{"head_dim": 128, "d_mlp": 3072, "vocab_size": 32000, "activation": "relu", "parallel_block": false, "init_std_qkv": 0.0259}
MLP neurons of a small language model. Each row is named by its layer, matrix (up: input weights) and neuron, and shows model dimensions 336-463. Each number is 128 + 24 x the weight over its row's rms, rounded and kept within 0 to 255. Numbers have three digits each.
After each neuron's rows, "fires after" lists the tokens most often just before its 100 highest values on Wikipedia text that the model never trained on.

L4.up2270:080076129165130080134115129136091144129156150109108152116122162144120118142130108181092148101121163117127167131171150110153133144106105125141116139132171133124131161105126144085108114131087143126077120178092118135136114174133155159115141102104152122116103131143155109126167111164161091137110119214114120155134146137214140111115127094163110148142090175125102147126104100176127115118141
fires after: ",", " (", " and"

L4.up1762:137160149136132112114133107155086089123153174090146100121124144143078093119111124118127105109070120136151176094106155103143108128165143155107102103145072125131087134119122121158162076146172106147098162100101133136093107079134104088120137092141159093143082133168136144082160161170157143135148124155156153127147085112108157110166101107127096109151130152153103134109164150133138106120153
fires after: " the", " its", " The"

L4.up1893:140111099121128132128133110098114111124111090109082095173123151146150126151147133122120107147115126116123126124142119123123143125139148128097124123139146150101110115178102177150129137126141110176151123117136158128153121097128139139096147145115164141116138123111124143129131151183173130145134130123110099134126120155107125115145130164132100127089170124175103149183130112112078154116099
fires after: "==", "===", "-", "\n", " |"

L4.up1961:102108121126111149102155114102073124172146139157127125084140121106109133132116125202145126123111091141144124120165145107128148097178139123119095123121118159129138150123096110104143091150128134133126158099153138132113122142138147114149127163164146130062108130123123134133097094142148132107153090126114075128162141128133161125109124143149116146137093158126124074139146087146082124136105
fires after: " |", "|", "===", " the", ",", "\n"

L4.up2328:111120112180133169081149124113074127142106114145110138110117092089094143119126109138126158113144136127100125150169114124172136158149117162155144136144088113083156154146122130105137087135124079141109096126155103134125121145157117117128155160138106124095160180159127122125128124108154082135129092168147160093158102138159145139106130138137157143127143148140075112112092140125134116123129
fires after: " |", "\n", "|"

L4.up2858:164154095127083151094110097128117105120165150101174127137118168096133123116130123103120090126166093154119132108129169141148114122110110134136119095096125131147095140090136162097159120131124096107115104142108135142178128095133104113130184129136155120086114106126146163124158146150159138188122096132124094154134094157129136095166164097147111173130130180144137097191111135130066112118100
fires after: "\n", " \"", " to", " (", "."

L4.up3067:107151120119089140163128073115107106147115102124128147135076111108125147131104130167139137127090118128153131183078187095138099146163128179112145149123126151139105147086162100096106147109127129174119115116106118112132106092139127106123122126119138130093108141107148153086130120155163140100173108146143090106135124109117146109134111114141109104146090177148044113143108098102123129118163
fires after: ".", ".\"", "s"

L4.up1884:127120121148082093136104098133091155122118137133179104133105142109093101126144157150109126129093149171120163126142158137162136145120096173140128119094120128114130126156172128127109156154132119184102135097140130113103115118109150068096106134113123087143125103138122115100158115114187146150123141127149107116086124152142118122093116132180100162119094117154096163133103054111124103122141
fires after: " ", " |", ";", " 0"

L4.up1864:147160100125127133110104147135057109106134117090166163140091160103117119118108120138117109156124141142157160145106128120123131086200100147144112133108147165141098133155141102142140102137141100138127120102149180142118066139154118097130143147138177121118101139136130168134151187138107139116121115158171132109129124123121143078147132139111122130126117137145156119124163143144119140117134
fires after: " the", " The", " his", " all", "s"

L4.up1573:133126117149158098067100075180071126098140135119153150099088103148109106150102196155134105117135099141135133093116118139108149138139119131146124132113139104178130160098148092120124124107094149123107149113147137117111184130116150124181101103105178072134140121126170120127143159141133140155133116157141148137122095159117153080141095106126129152169148131087125147120080102162122112119155
fires after: " to", " was", " be", ",", " were", " is"

L4.up2945:131102106126183125125121149140097168106147130168144108086131113113110115149091105108162120158150068115124162138128152116157178130141132117139156135111094119127088098101104136109115107094132140137115115119108118130102108095134128087136082149152128117108096159114128114174168130110132156125139119122149118163128116145104114107154128126111105114144161181110129113119137151152106176118127
fires after: " the", " is", " a", " most", " one", ","

L4.up79:086157160116183074132122176134124142148183100173126107135132107134139129147105146118103118127111116180102076117113137106096147120115152112155118122132141170144136173098175156121103114089115147135087130110100126116128133107129130147102141091097147121144083148149167120156142117148119097140133106103098144076120127114127109157074090135115122133135090137122125131125126152097137131137162
fires after: "\n", "==", " =="

L4.up1780:100129141144093159117105141116144096105110118160122136128146159159121161136112136165161096082098111126114112152095117143119095124123139194151145156101147170174114132083139092122087086126140127167133117123147120106168093113094121130119137111115137134115122150100137116140145151118129139153161134121120143050114137114173133151096137114168134131098127138158062129128119160106132124119148
fires after: ",", " as", ".", "s"

L4.up568:157198142104094146142087113138109119134155167112124134119142154108110192119141117141125120112156116115086102114133130112157137126126165118122116117174106142144157134165146152110133132117207130114141148097144159129120147161164100078096141070178122108105104159168136122134185120145096117131111119185139112116103127119174171134165130122097151126124126171116095112171134109132137158105140
fires after: "\n", "\"", ")", " Premier"

L4.up1401:123151145144139114103111140153140149123111147130101128135119143163097065125063125143122147108113080168134120178145176095106122069127145113132145106070150134151128102102166122108128083101154163120090142088143133100083091161101126109080145165139153131129133133113150121160171147134140174119116120127150162154090085147122113141138147118099126102144119150133119120120091131147109120135162
fires after: " and", ",", " the", " or"

L4.up2480:115121148132176156123122153136082148158116150138124158158116155146114147122134081196099127111094089134157103146116117135159105107104138130110112158088125151134124138137121141098118139106116088114121147167146139128132114161080153101094129144136146082116082106113147138116153123114101132148161129144142146107154100122124149116120149130109118129140095132144120156144128081142139087120106
fires after: " and", ",", " of", " Detachment", " as", "),"

L4.up2510:129144126155123128108116179108106158126144107100171114131120162100120103157113107127161108079077133146129159129164107090091106110182150145094089144100108149124081165087132129136108114109173153143157116101132139094081125118111118071098114102137155133127127098157111192127137148192118143140108113080122117112130101116096153119156129143093113121135119109151113132129157114138101102129149
fires after: " in", " the", " to"

L4.up2931:144117166128146136141131129097148145116160166151184098109106098104144123123101119154137134116148133165118128129095122132100115130180132153094098138107143175126131200127156130184182133132153098156132131105128150100135086148128116151109142154156126125135118154185111154153154126117117161154093119120143121091083101115159106113135140136098126101140155143144104082101145121108092106116108
fires after: " the", " The", " United", " his", ":"

L4.up608:115099192116131098110101184170167116135140161084099118147073163180118165161131079162129112144119163124082086123137140145118126119142119124137117141150168148145086159116125129111128124093124115122151140115099156087133135137121118126105094117158150152135096142112089121129147124139156153154162162148156173174104098125174154163091140174161123110120146139101117096169141112149121103111150
fires after: ",", " as", " (", " also", " known", " rather"

L4.up1894:120124147121093137113132136145078100128105147102069129123130163175127149143143100163178171113108116157121111126109132111118136151129091122099106138137182124124158134128144138121098108131097113140119127104144133091121147128150126124164113135111144113094135111091109120134134137163060152148132112131118158119076103130153179154086145161153136102129105168131121104156089119182144109108166
fires after: " and", " as", " or", " well", ","

L4.up268:127123178153138111112132088127084088145151076106120192138127108119109118107112141130157060111112138095171104133133139113105132132115116166134167112116148150164129145150150092120081091115105162134120158126144118098126075139079074151131180141110127116111130163161129150191139146132116134128095078144107132163123142109129150102132116145109136121185147120116127099129122100144101146125127
fires after: " |", ":", " –"

L4.up1203:130148134154140083097076081139101154114174156114170110090088104158130136153090110109158121124094124169116115144119128113109135126167164175142152130141103141146108113108116140155117074118170132152110141126096182120171107134129134108087159162127141122140121139154199109131175170137136125127114102115082132101109117164082152123122123143129109099138091131105112109135138168097118128128130
fires after: "\n"

L4.up1621:122146139110106104116140115114117131146160109111143133134162102118117127153113122129143126104094113146136127157136139137099141135134176140094127125088139160138063146109127112152114094138134092116132120143119125114147149157104178098141125128127175121115138151131100194122137142165102139176158098102087112131087127137128120123164108169103144124145127115157103112133114141104109134116089
fires after: " the", " to"

L4.up87:150118138169126145145117136116091111143134136051089182122116118189134143142133095159121115105133129129143125106126157089082142122105088112160120154177147162123170118170113088183158129138126106086118115152116181124134118165090117112151158127144135092102113127138165143094126122146151065121077146118181109127102120103150164141108124148161152106109080129139088100169153128134155142134149
fires after: "\n", " |", "+"

L4.up2273:133126136158119144177109095167132113114140105136116146155144116141108161148131166142104126071142082140136129146126116118135098123110108115106147108079151150154136101139145174145110115144105144128149132104118192085096134090128122144112118128123145151117078113129110162163124149120104135158140097142116194162167088104112150088140141117140113124125126198120075147146137098077117140105115
fires after: "'", ")", "s", " S", "-"

L4.up1534:103105146106155137126092143148081100165136098146118117130124143139146117124148148133155127126116075149115139148108121093087147140120108109119135163173129151133136162094175157148136103144154070169105134134159141092110146121181136131113113197099119083102120149136136139170152132170147145151132106110121145129103137124149170114098120120114114120133133132148136139137081096133139162103104
fires after: " ", "\n"

L4.up1447:149117152144120124129121111114090111160142109116173081072101166155111136154095108161117136072099109129114115124153156133099085136187164135087098109177181152146107150123105128102132122110151109143113132158145140096140090134144151151092135081141136107108139130124133131093128156130131134085114132161142119125104126132174122130093136126090118142106116106142102136143100115164162122136093
fires after: "\n", " and", " at", "-", " from", ")"

L4.up22:148138157188136139116097150116112194094127076120181116143164176142131079128140104149145174070065121130155086161133127120112121155096106110135151133101136156155108170142157209129130157134119110152140143100137169125180132123179161137120148140120085126130095180118123162203140191124123180126138118131100139079091124126161133127176139110103167123134123148152120079119114092116108149137135
fires after: " the", " The", "The"

L4.up994:133125132167141128129119108125074121137150103122111131109129141143133112111118142147151105109162131118100144147089136135178143170158104155120131153149138128134101160160156120148123108173116125164125120135114160142145121127173099107126131154113136135124167131133112123113155093116123127125150125121114147163094114119139167103110110119128134150131114120142100139158140089139102170117129
fires after: "\n", "-", "|", " vocals"

L4.up1850:079135133146130106094130146131107124140093063141108133116128168169133097132144137190161151125134127127152136102126181084105159128152138148118119107116159146162174132148142140122120120134151132115123168101114143149113139163125134142108169096142126131106148140102124135125149105114105128121106124129124153132050110132141164150105104128115137105120069104159134144105146100138125109102098
fires after: " and", " or", " than", ")"

L4.up1000:159158141150142109136155102118104116141119108142078147130081136163121126114164062161161147120110096168134106123122170136099122141122135084135148141175081146111114118096137141149098090133142141142128125107070154101114122130134112108124127173122141144109148119137145139092133092163191100178162139161104167113148113101155157130157090102149112109131068164113122120120140086175136161116134
fires after: "\n", " ", " Team", " Party", " Year", " #"

L4.up1349:129139094110099086103128104122133133111159128105113149133155183152116112167151144119098141067126120134119154137136136101144143120140107145142104106130126113109108120147155128109112125128137135155081121141116112142134124132131094134106096168165160134108141151113103137100118191143153113131132101117149136127134106138132128129098097145120144216108134111104153113160126132125075141105141
fires after: "\n", "==", " =="

L4.up1837:104146128180140128148115132126099115129128064119148134172115114111114129131126089161126111124148154091114115172151185126199168128109113156174087157149083112108094139142138118132132134153133148113124090103148103119134094160161139134179154109177117142099161124122172098109146127132148143121129137113131076165096143122126121142148143086127111141100131181142098134143122126152121119114134
fires after: "==", " ==", "\n", " ===", " |", ":"

L4.up1232:107177164112098145107110091131099124115147130133139159112093119117129123105136156120179108116130103136109130127105160106109144168131157163143146164107146163153148143146145144117121143136124105136137148079060116112085100101144146137148118113176171128116133185177206131140150115176087093146114121143155127156108077112136169074112140136104097133124099171151089121127148086132099119087087
fires after: ",", " due", ".", "\n", " led"

L4.up231:165157141145110131138117150080124128141111098139162142110128093115096152126084105150164144107088142121108106136155171101135115128173133129117118149098109145150100121121112160128119137136138086174114128112115122075139124138160178102149152169129139140150128128151129135146137148168109088127148116093112126118152123153133133119160134131111117126099109098147128112140139140132114108120116
fires after: " the", "\n", ";", " The"

L4.up954:129112152127118112142100122122089159120137100151086085120146164149125124127076114172152118155121144124163108124101143120132111091108166087087133130129148146141155118130132135118111103101132087128125145113184155090161116134104150115121129140138131094117136094122126152138149156130077146118106112086128154122115112155107161126148134168125155123124066154136067096089132105153099109129098
fires after: " and", ",", ";", " as", "^{2})"

L4.up2936:128123097104105145093121097101091186117134120131094131148109097160113118156135100180154133105140131133136158137123188114112156133122109139163122124091141141176108185112200116104125143172131130146130101129119097076147128170115129125096179108123139096099164148118166118104170179148158137124158121103080087111121132169122136094117092153097124137145131140124110130126136092127140118130144
fires after: ",", ":", ".", "\n", " that"

L4.up2890:114164091135117106160117101144087131157116121145121099139151078122099080103147091178120147153128106123152095133128132114152156099124166149108102100135124116147116149137131111130132070153133099140124083169129115154150137125146128150117124168165108107110140134097119114115102137125164154156132079150117106128140124101138110141124136145122100126114136192139104109171149113120124098108116
fires after: "\n", "|", " 2", " 1", " |"

L4.up1027:142139159189079126118098106131091151129129088129147118120109142114070129128137140138127091125121096169140134117147123069150118114143148184140141109120101172142132146083162142139136150140144109116126171093152138125155104137120119117113126156152133135080064132150079154121160174177145139130140093111121146118137126162125130147155124118092122132102036125139049137099120097144132121129150
fires after: " |", ";"

L4.up348:140129093151102098096110116142118112105150152143098121103145149151082149136143124162134117131149119141117097127112196121114138173172098151070155116140128175155118148114156124123124148125123157110115158143138118116137136103118105139092109123139131100093131129165096167159114118140120090164127102120146112137136133067156143106109139148169144090096088128115080105143120110115114110115115
fires after: ",", " as", "\n", "."

L4.up373:154126110162115119066150115149090145130173146111125132106115138083126135118108113120155120094094108129148125116151121120168097132101105109132120089110132152146129150142122155127114145171126158135141171092109146125122129165129138100128140090164152117117144126108102112117156130136142130125123119154164106137138123116152120143152105117165122180145077115104117128122127105142129155123120
fires after: " was", " as", " |", " were", " being", " be"

L4.up461:118136140124112132127128105170111153140116106140184149125112123168127134151109096202124103139108132158117156141088146096146189118161135124147138144123119118101102113060127151148144139089104122163094150098142101119139103115130161095127130133140158148131098100142085154173149150170098155156155133127135121115148136107101109128099145140155119116108090142159154096142163168117108162103144
fires after: " is", " a", "-", " was", " |", "\n"

L4.up2849:123119105148115124096109124115126142149128150151086152137147099125121116116132143123115074158122094118123119137126165123146081096125134125122137136182150124142126117123109115114144115157110068098141091107139138123100151080137076134078098150130125134088127119160142112092137116131153143158127124169128160132148092134101144139129120130137111121060105174158102143130106152157129130123117
fires after: "|", " |", ":", "-", "\n"

L4.up141:171152138155133107108121139117131134135156136128118137146119099105095101140091157131106119111093145140133102137105132120124131125146109153138124133156098127129107126164112150157120059161133144142077125038122167121114107137117160135115156133119113116108106144137120142107095161171132135129146161116155157104122109098129117112140126144117142137103092141143087113094138147105139121112169
fires after: " the", " a", " from", " an"

L4.up1407:143120116105124174136104110153102131112125118115118111111144169152136143150094125127125093105121112159120110132123096077101123126131129160131081154120100147113137113098094129134128130139175101131162108120127118142092151143106115143117142143149130130106150148156171140098163108155136162129108072163158171141098104128151127153150141098144120140127116155129113131175103091141103142152099
fires after: " |"

L4.up616:080110183158126117145076154108101087133155121125144128145142134196114169120150073116110136120128136121145092135096133107128135111105103176111115140173155143156096101122157112145166120104144101104153097121101160101097151152137123127146170146136124142065131189154096131111143078101084112143154131178108125100116147140200116077131085152118088130131091109169104108152126126109097143135100
fires after: "\n", " ", ")"

L4.up2762:154159106107120170132141102134126116152132108121112130109105175126126130162105126145144143104099120090151139129115198089122127142165121159132145138102099140140148150130130137094098150145167152139132105126117129140146158155106151114146084141104145105091139124149159107099145179145142112145131140105141145175135140105137155121090159123095140139104130184123060158141095156163148116092171
fires after: ")", "---|---|---|---|", " 0", " ", " q"

L4.up2627:094143163141082123167110102100145169144162157132143116175089162132098056109138134147124142171109119159101115201126176113173085149127157158149078116101119136119105084156160127121168120126147048140113132133124180112161115120094109108089101132083118093097118114134148126113111113177133178116110134145163104105132114165146146133107093132200094113133133151116132130110148130142120139112120
fires after: " |", "W", ";", "\n", "|", " ("

L4.up379:137107128104105147130134081099082168123116119119105124119124098158084140164131111138109123130073145124105128143145144115139145118149148119154149147134090160158132183100146133143146135115194138096105126150129117158121159129110141117115145108102161128120110134109135078143181134145172130127122095125102092109073106126131170159161081124117134125123109130103141160122095086156112108119141
fires after: " |", ":", "|", ","

L4.up1787:137111151116148111072110092126136146111188136094099104110135177128089137114108170146115118043143083114137127163120145109151167112136111153122103105155120131102117115128107127144087111171139119145151106110117130143137087106123142146140122127162121101130096155178130158084128195129095142144126115112188130154155099084119120144137154115113164139114110149113105105147150160138144136123095
fires after: " a", " the", " an", " most", " 1"

L4.up655:141167139127131131153129099148085162138076098091113152125117104137115125142101142132151135128147108143097103147094143090155115120169134159146117113137094158117084140102120161128113139134173103134101116129173119096106120142105155097088120156128127123101140167161148125103184162158167100132120093115130130129093158146163115133118127151112109117099116121147128132126131116168140127126114
fires after: " |", " the"

L4.up1022:131158139154091118157132148116133116138126124113137141133123105094100064126135096136184139139141131158138103129136180119137172116142108133154157128111090135119134138103148153124133079138109124116113142127148145083139146134139138106156149165106143136102094157114125161134125155147121129159134149127112134110111102132135136115084094129098178162117118186148106124092131128151159185147133
fires after: " ", " (", "-", "\n", " \"", " /"

L4.up999:153104103141120172153127138130128147149140120115125125124141158128094071128144130142190103122148115155110085164129139100128150142141106159143134172173094134112140123151130115125106119117147078177125149134151168135135053115134127118106140109127123138130109139146137115071146115145157100173111144141136150158131103128083141163089133193159134136109143119135097106163133108142122148123107
fires after: " |", "|", ","

L4.up356:096120106141106141142102162173110154085123098117131145124099119178097083122142144140163074124153124136106080111124152141158142129141120131141106129177145119149126138132120149123167099107121141188130120106156178143139148124149117123096109149077145105130134166157178124144136106158107136144129154137100148113145120115105145119107150152164155103133138124111101096134132129160158118125114
fires after: "\n", " Baker", " "

L4.up1717:132143095138083132121099121138088171149130144120138095115148152138123117143133152116175115118154127135082113164116132127140120112129142143164110112152173108101085135114130148136133144152158098092117140112097128160119116109086127148160110142166105143069106177130137125126152121133114177168121090125120107181070127140131171135121180165134064150139128164136114081174157134147142120109102
fires after: " |", " ", " 0", ",", "."

L4.up2368:146122117099119150143133136116083124153132108103175139167125122112140073130150068185137097153100128130146100169092117115137122102158136167130130136145162171146115121154163118104135083136143140114115168110105128067149137116099156122106112131156153145100148146155152158134145144146097138128074115110147127114090124149153156150100137149103118166117110212169069165134122113161163079120109
fires after: " (", " ", "{"

L4.up2501:128127129143116087152136138120144129119104112119139109108137136120131150145156143124129121097168087148155150154112133107141125087112131131131109120120108178129151178096139115166107078173171144153156162104126128157097115099129133134116155136124136138117122091115110136116137132114129125157059067114125064114094116123136142092152128105111117106135174186114119143108138118102136095113145
fires after: " in", "s", " from", "'", ","

L4.up1110:105137170097132133123112143145104117128150121127124139150137136156114077147123142146136135167106128146155124118119175108153142165119143155121136158122146103122131122126182137115119137084120116124153106144107166099119112120123122152153149156167135134108133115158149135145147122154126142136088098132135107140148114111126099142102126128161071077095148165167102138140142121136113094119127
fires after: " |", "|", ",", "s", ":"

L4.up1887:125117107151153140148132147143146158125133158139139146106088131128106128113102091147108149115134118125172154104111119117153107109119115218127120125110134163151128149124110096116116116179129134124097130149171144100115064123105125097096153121131129124136118163134165085133119144093157132143077143146116120130137108090117162096117134126121158117136114111091111118111101086121164132114124
fires after: " |", " the", " and", ",", " The"

L4.up1666:106201139122099102103122159131141083124124082094071146109134146121108138135124094120156100164166114113105097116123128114113147120130124107104138137174084172131107167153168107126085144140146124118148188148153116113143157147191151123095149124171110105100134144119116137106160139145083132134150139141145118115145097092132122157116127125102161111075134131117117166154087130169171118134148
fires after: "\n"

L4.up1379:124109140178149176091110132122131143147161121146186142110077123117123111142122106150125112162140131135127130184122190089157111139166149159156123105122157152144120132147156106111117113107149130136103089081165166137153113079140140096156134109133158103106143156153133132111125126124095113126138086150143093102089137112151154079138132139154150137149108142138105132137119102108137149144145
fires after: ".", ".\""

L4.up647:133132118122157099132143105134099099136115086084122156147127115130150113131154115119120129099098126114106115142105154121120136153149166151124121172102137169079114137140095107146093079137112113172102135157097142086172116138137135138109124138080168130118140112102141094100138140166133139124105103099145134177147130153087141130139117152102136146149098137108122142160128139148102141144151
fires after: "\n", " House", " \""

L4.up1388:144177163117062122098102105102153107116164124139131165109113126160116134112158145149155089137113109096160058148135136090129112111099142178122077130131150152189147126114119135132117136135112136121157113160140148093119142177121095134125191138116087087093152145175108099140109180139123130087059127146107127130162086160136133131093120133134138143134096134090106134132145109131094101122131
fires after: " —", " ", ";", ":", " under", " ("

L4.up1153:138144120158107145131102134123103149168159116118129161111105136124099120122102105161136107114158152123118176150127190076123116097098096129147126115115148143147112138153122099184120127117113105107128099099120178132128087141168130107117070127105135115088123143134112170098109166130136101113125128194159104116160123111153162117130125125171155144120089126153101141115137097123145141121125
fires after: "\n", ".", " the", ".\""

L4.up1903:127126165145103112097094160120090132145142137110141168122116124149069054140146118142154108136069161125134117122149129125112136165140142118087149135116148145161086116103147159119167086153142146122130117145102150112142111122139136056115142155119122139116106129124127165139117116187093088157150123151122096151112166131113093126126067133073106133133117140114106129154112125130115113100096
fires after: "==", " the", " and"

L4.up1065:188182135108083125123120115120092153116119136128080146103082131105103117120099136184144071111123132140167115127099157084104128193136124119089160128093129158149117111118096156109125141196131108131092084106083122079112142109115151128112115144149158142072170144154136170151133138139148128141105094175121129141108128098156147128116083117109118126138079140190122123108157091146143115129173
fires after: "\n", ".", " for"

L4.up210:142152147133106096142115107129141109145128149084137127135121115143116131133135121148123126120059149136122154173144110128106124134136130129111089154175130137168099148132128151146138152132157125142148196133148119136179212160144149155096120154073146175082124117130135146134134079110151052116107106144102111137113135115141161095153147111124134168137150124151126119105055116143110136110087
fires after: "'", " did", ".", "’"

L4.up1571:130129147130102134095109148126127126145119122142142144131121149174099129141137107168178117111129131119086108136124118112096132108142105139148137115106144149159106196114146137126124078112127085155114080107140141144135128095141161126129129110049143133098143145145128159170126129150159158151163118129096143085126140111173100070111078144143175129159064121141102116106118145090127094122129
fires after: ".", "\n", ").", ";"

L4.up1250:152128129160110131096117144121139156141118125136144163112117091157119107104154102127129108088097101120119126186130135129131179118106139138156134124121138122117128158102153171144110134157159084169097142152112145121156120101185138100113098159134103128133127132099129129130152139116112132127152104147141125136141121143135089141132133133150122089099074117136150109111131088121142151126150
fires after: " |", "\n"

L4.up235:116143104143093085121118152143115119143123111083116142119105099096134154107151060195146114147109075128084116132120134120134127143109088162175154123100102142096147138098124111131106081123138112144098122140144122122093076114154161145158137162096135133078141122107140168162173149105131121139141103138107149141135137141119097113147098170115118154157150167110088132113119088149114119116162
fires after: "\n", "|", " \"", " "

L4.up553:168162121114068146164112141146154131140144105123126101164097141116130087122147106130132127148105059143153148140086125102095139140159109159106153162112097144139141153115144105135135122124141126127104093135138131133125146101154111111126148138117157115124098141136148111173188137170065134175105159176110115095075081139096138131139160138161130155101111153118139120130156112137138132116110
fires after: " ", " (", ":", " |", ",", "\n"

L4.up1339:150101136132106160143086150108104113127151122126171140117095129128137091097161114137139139128092126161089132103120114134097120096153150114156188153137174137150111130099157142114144123089107116159119092139155143165161148137137130144133128104087175154118092146134169101143150102146094147153151097135132113112105117123123130156161143155124098121117131123148144133165147098173128143123128
fires after: "\n", "==", " ", " =="

L4.up1427:062143147132102123130115151127135117135137115127143134114141162139109124169113104132157151119112130128110130125141161090161150107132148129130147139184107134171127104114161127164105144102145133113117114142065134102136115187176110143140128145150141115136122142162137152068154126156119134119087145120166110158095136174142130145147139170145102151126104132127129092156170147116115127142093
fires after: "\n", " |", ")"

L4.up1827:155139122155128150134106132118086155076114118158121126126119115116125113175110151115119122069131130128126113134111099120067121096133145099134120166133126120120094155115117135151123153101122114129115167154163135152141155115139130120074097125073139115138101116136156186162127112141109124111082104125124101114091116132071131111100104130096139109136101125101145083123123141121118155116129
fires after: "\n", "==", " the"

L4.up2499:145149140124114132146077076097102102117114097104124140134132122124147120169143123144143122124103079109102164129138134113162142139159108125142147133109091128138133079131145093135091133094111084134121147145110171097140056146128091099157123150116123100117146133157150100083121122162113097156144137133124153146146125116166143137107156130196115115118151123082110089175130105148121169110109
fires after: " |", " +", "\n", " –", ":", "s"

L4.up2928:048152163116141097137088143117121137113119099079125111154141134141128161164147114173140104126143139109201136124104146076150088131156151150121126168122165152126108121143165108147101068092094154139115128120106117149172129170106117093081127076094146067104139117083162142090193098106129116172087139107132084146130085116155154199128175138145124135104112146141080122128165100132086126132133
fires after: ",", "s", " and", "),"

L4.up2909:164140094202119126135114139138148119099164106130135145097122140113131089118151089141086101056088106152136149145144123128109143146184081131124155119112114135152104109092120103112147087151127111121065141069101174131136088132132143057152127165099147152130110144129100182105158139147142174114112127127153155104123124143124125158130149125103111106149091126122098179124161122156136149121145
fires after: " the", " his", " of", " a"

L4.up101:134160089126108143124124133101106121093147138139129161130127127117081139139148125130137162115086134130126167099139126097120143119127149139130132124109101105096142132104134105133094108144115114146137107078090111070177119138145190169125117146114141126123172112115166157117127127110091123127081114139098116091128139163093117092123107147145137151129087130164129094148115142134079110112091
fires after: "\n", "-", " the", " ", " promoted"

L4.up2005:067091131118162098157129133135118096156113103114141114143130136146083111148155088161141169135132133123123119145111118131135119162169130133138130182153154158151111118156100103135126102094104105155157143134123177109147117164110139135111163109150108099133116133112144156115118136191132096104111155111183152150100129091173137099127126158134136100095123167157093132150138121132098154125119
fires after: "\n", " "

L4.up1060:104128119159127161165113128092125105156126111141152127118110108138123128125136094126160105144142135141076117157103105122116137127117127099139065103120142156159132105129125175148111112116140137107110097075141163105143140122126116153152120117138154119120130143082172142116106190137059116124097107141129110146092115121138119126077120167115126118121105149107104126144167131120138177133147
fires after: " the", " an", "),", ",", " a", "\n"